MLP neurons of a small language model. Each row is named by its layer, matrix (down: output weights) and neuron, and shows model dimensions 256-511. Each number is 128 + 24 x the weight over its row's rms, rounded and kept within 0 to 255. Numbers have three digits each.
After each neuron's rows, "fires before" lists the tokens most often just after its 100 highest values on Wikipedia text that the model never trained on; "raises" lists the tokens whose logits its output raises most directly, leaving later layers aside.

L12.down1188:145110127117103127148107179152165138174147136143129066099122105103129161126135126129091136116131099106131169164120131159111118127141178094135140163119101125100117133131138071116120130141100160138155171105107107127137149132124136119149130122132097084126143126138117156130145164146103100150094094137132149065133122172117143128113147144148117125119129180120132143139094134129117121131168111164133145141123081135118153137149135165135098116148128106102093135148101106111141142117131097177105143147120115162112121097138112116133107154141119107108128129124144160091150142117171118098186147167136120142121130148136150157122140097096105114133103138129146140115129161128122109092138090152075114108139127119118110124092158120153179154146114123099126158200100133155134113117086170
fires before: "1", "m", "2", "D", "k", "0"
raises: "i", "r", "1", "d", "e"

L12.down1618:128160104142150182115129118112131148090134120099134076140137137106194139129128151088119083096076179126158128134114109104166159097151124115118093175124101093176157160124151140154106157129149111126130140146081166136116099075127128118164125134139105135121141130110090098138124159111152173120105109133184154117140150142197093144147169128130145160092161141104142152157152137133099128146145119119135131113135132180156122138104080114136152150138108099133120124095163141136127087103135115097165120155151132114090126128126118091121132109092094142142138118119146127119106127147124122117104131168111138136113112141144130124142128127103106130143141133161131132085103125143127154122084109136107086167106053124140101139136092127164097136123121139114132133143115129114142117139167121
fires before: " by", " in", " on", " with", " from"
raises: " by", " since", " in", " on", " through"

L12.down1440:133151142125144075087138152134146115102145166140135124107121118144160128132104167125120110124145138129132173122151131131125104088114095130163083142138112134103098080130154098137139131089131139119130102104139144130090140104124126129136109113078116141131130104106134158134140075160119127092093156158124130141125123136156143153070155154130102175124144148120089128085119158132113162089124131143146143109161119100144123129158126142186126128051158134137103109117129102147158122105078125114150119143139126126166117118148140112127105173103118161136142118129138144143116132150089117148143121123126137137108147138133110143174120151107125107129117153147136135118079127150119153106121098125205255147084112100101167119080142110118140152129153157108138130116105120096135118136185119
fires before: "==", "|", "}", "===", "The", "}$"
raises: "|", "W", "L", "I", "==="

L12.down2009:128127094103120109098113114098092147140150160109146091130110129123094122131117126119128164089116147130123142142096089125141116122130112096127092128145165185151095139147158150118167134170142182115152157133101123081108126120136162124131175148111106126067154127101132143139125132117156126101159129135145128107149121143159113133125118113121152126092136145086110169146087106153122099104116137173160142101113127140135127117126083130140096096105149116103116124157088132098144114122109082120125145106125121118115103122138132121112104109134112105160106177122167101100114178104157093120181097135124117156108125107119139141120107137126119096088104132108120135119109108139118116120109134168087034134159076086158150125111164146133150147109121085157127143123109091139117127149085106
fires before: " in", " by", " on", " through", " at"
raises: " briefly", " once", " through", " at", " recently"

L12.down440:076133112129125126140146108136142141143109109100125134114108166139129097121109132168064139110132069137134134145153160100161148070095124131106135168120146107123144109099092103163106130081146125121135119133124147137120121119118113150160138118097150143125164087184166118098172174082156154110116142128089146124176174094151124163130132094105083117125100092107099127123143123127105116127160124109094112156115093135127121122143134089135114131079132132157101135137129154127128137140141105118116116105125122168160150159157114093165145139134128159170136142123177090088103141125095077131090165108122106159143137152128104131140094128160096169119139172133138110177139135133129157158148105127119157131113170124126132123147123123155131139125143110117172113097113107141118139097118130
fires before: " |", ".", "\n"
raises: "\n", "N", " |", " capital", "As"

L12.down104:146126115115092107160129099139110103095119088121150149152126125139140135135121124127145116119092133095090152094150121126095146255143162128090140119126128177123140133106153152138119116117151094138091125110111122130142101126123160144117117112108141126133092121096124103156170145135178115092134108119142125130172124089142110148113106101151114110162106120134076155108112154141135141154114097094142110134136119108118078128135142129170147106108158165130120113103117178104129154134149105159105126130122125130107108098120137102096094139116149142135124108123124119121120116113181140168118117138144108158114141141167128151125147110135102131091129125104103142139133108105087103142127094131069075138088113119134149097128106076122107127126113149127098139140077140134084180140189125
fires before: "\n", " 0", " ", " +", " −", " 1"
raises: " -", " ±%", "\n", " −", " Note"

L12.down111:130136132130131129146098110167134152156117133140118157154154144154150116101132121119085092164135133111156138144066146124127141081104137140123174125121116122145101114121160119133111152089108137152150203123120155157096108104137143143084149118135156110131162081112111130175126125141129165138099151124186117104149141103080086138122112137154079136147138133105108105128088134104128116147072095140165143134130186157117120141138092127175134128095131141114170139115169125140136111109117141106131128108116121145135138126146111148117127117144077124128132112154133155112133142159123090118128139163135091104134117109139113129125130157133104077086111147143152146129140156157119162149145140140123150140115154120121130111102137113107110180157177115148142143167119133152119128164166175
fires before: ":", " 1", " 0"
raises: ":", ".:", " for", " For", " differences"

L12.down1857:122163136096161104114167131114129111158124137151120160120116161126112139088140151179152139128140133113100141152133129144144115031141093116133163156146140113164147132128118130143156159122126106148102154117105139084141143133130107141139078126084160135147136146079132128140161144155134141150100147113121106123094120110090128153139139116115177125109152138045096123142128124140102143086140134093127098097104088148133134114144165159045151127109152137116176161063158135111108114114161176139125159138131149149147087159150089149150126144158151118160138169137096094176149150103112141145131160122105167091150112154124124141105119147128080155134102138144139119098119138141121136119129135114138123153150087109124106094176138154146086115111139104123097132142160138142151173152134103
fires before: ",", " of"
raises: " it", " they", " there", " the", " this"

L12.down1610:102124104121135124107105124166131131160163190126084108143126117136135122144095127163128172141147123122143115145103139134122127020138150130130122135160139132129161125137134152069171168129150133131140135161134132129115119135160150120096113084142119137141168124124115162111139143145130133158154162071080145128146128099136149124095120121122164141104153134141062133147073098131104136157137123154134166110174092129136157163150113087122119135107115121114164108112143109153156136133107127133109141110144111089168161147110092100148098127149144103144111122186165125120116138112137115164160130060148056164114121123150123185122148158154134119119139149122108122177144103154101122146098117121162151134127100113111147140113085131114112131141130190124185117100131110117134130084159147
fires before: "-", "up", " |", "Up"
raises: "-", "off", "offs", "ups", "up"

L12.down2005:119128139149105119121153088152075149116140100135121167116119105104096168131133115122130171147122145150107138109124180147139153220161118147133164119123190147146116115128140097103168153117123118088077108133128140129124107080158120145113136142097155121119151129120163132100104130120125131102159164118107172128114167153106166172133118124120108121126110127095137127121105092066133094146110119123137104115151121119143169114144130101133103128156132080115105151153113106125150119127152138151128145159160150120115166147129155102094140157145132136110164153190096081140117131125184159122136137086104145162109137113100077134098136128161100161066152100133124123103143134116087108130131120125123155112046119119130137149112120132116144135125123136141105155139111166096100142139150118
fires before: " 1", " 0", "0", " −", "1", " +"
raises: " New", "New", " Steady", "78", " n"

L12.down769:127128157121132131134078138137158120125118128122113086137134158162152141098106124073049152062158096139123121113145105156102118067127127124168156090147114107110115112120149130119101128155145155171125133129139116158144102132095164140095134129150130084144133133156110131090130118126121168149144101173141125121121153139109171082117107126088177134138082121155136105177152105101135116123127107118180117108094125124118143123120151126080124136133173114102121107101140156114164116110152115155101147114135126135123112108129159117117173128139110137084146129121128142156151140116135103130105109164138148121127162101097107151110134126156127128120164133129145136123109127137131122128131129060176084127113151101131113112130113109129124132148155130113150150124091159127124125120144148
fires before: ")", " |", "==", "\n", " (", " =="
raises: ")", " (", "),", ").", "^{"

L12.down331:128133110123157156138112124104125148103144155169127098122109095139139151152152120081106114099142130120120132171140163139112130023067103109130165132126108134159157122121146101152138138121119145127126120126108102141146143117088163119134114137122098136184141128121092152111114121147111082144130096130071107162095109127104131169097125114151143138147170125110144112119095119125144148106135170143159158109113125149087103136107138129155144113090151144158139143091161141121128116139140132096081138150094135125125145162081099142143120116110110094108136162122113091149155094174138139131152090180076133140144125138108101130116134135137146140133112114162102145095124151115137102133144134130115126162137077114132082138121111180119102119151124140104138133146158108128135153122125138
fires before: ",", " and", " ("
raises: " and", " or", " &", " etc", "ite"

L12.down267:149138072138124130134128094116129111142120138112127071124100155137110112162146118147176121122165073142135147135128121122131116075107115162138132113102126113127152100130109129143133137125121148100118159108137093161123164124138152141110132102100149157108093125111099139103104147148103141120131125112146165131117155125116137143144152097080072108114107105117096140134173112128125102131101112145123144142138114134130084114124125141075141106092120114100100131103125105120123130168129122088103094114130103115109127155139156123116162115127098163140145108138132124089127164146138120096122160137149123129131114161135121143127133147138117133128121117169136112134093128125106097128089120133112106141151122131054064128145126112180081128124146102097141149113090134144148123133144124
fires before: "-", "\n"
raises: "-", "\n", " |", "com", "1"

L12.down1557:062127119094139127096097151129158113116143138139138131096140119104125145137123142138145155111120088131097088157151118122151129141050159108123102141163134103118135123101151127118125104083126143154134123116132073132104123182095154160158127148133101197114131187119093122104102175164099137130119112147123186119120104186113098149080112165124186180117145118153129123142143142141141148148160161127105165112134158094141124124137124115126108133123129127142121141140108154122118132130162181121153113121175163107153114134132088124111161136122124154136111142105150133167149126116093078117104140139202144142101099162087082136125181124118114100120108133129157135135119151120139160117130122160132122121152119089100126116159167166129157111137133114106125103128096139115081114081127124
fires before: "-"
raises: "-", "ep", "his", "lost", "ky"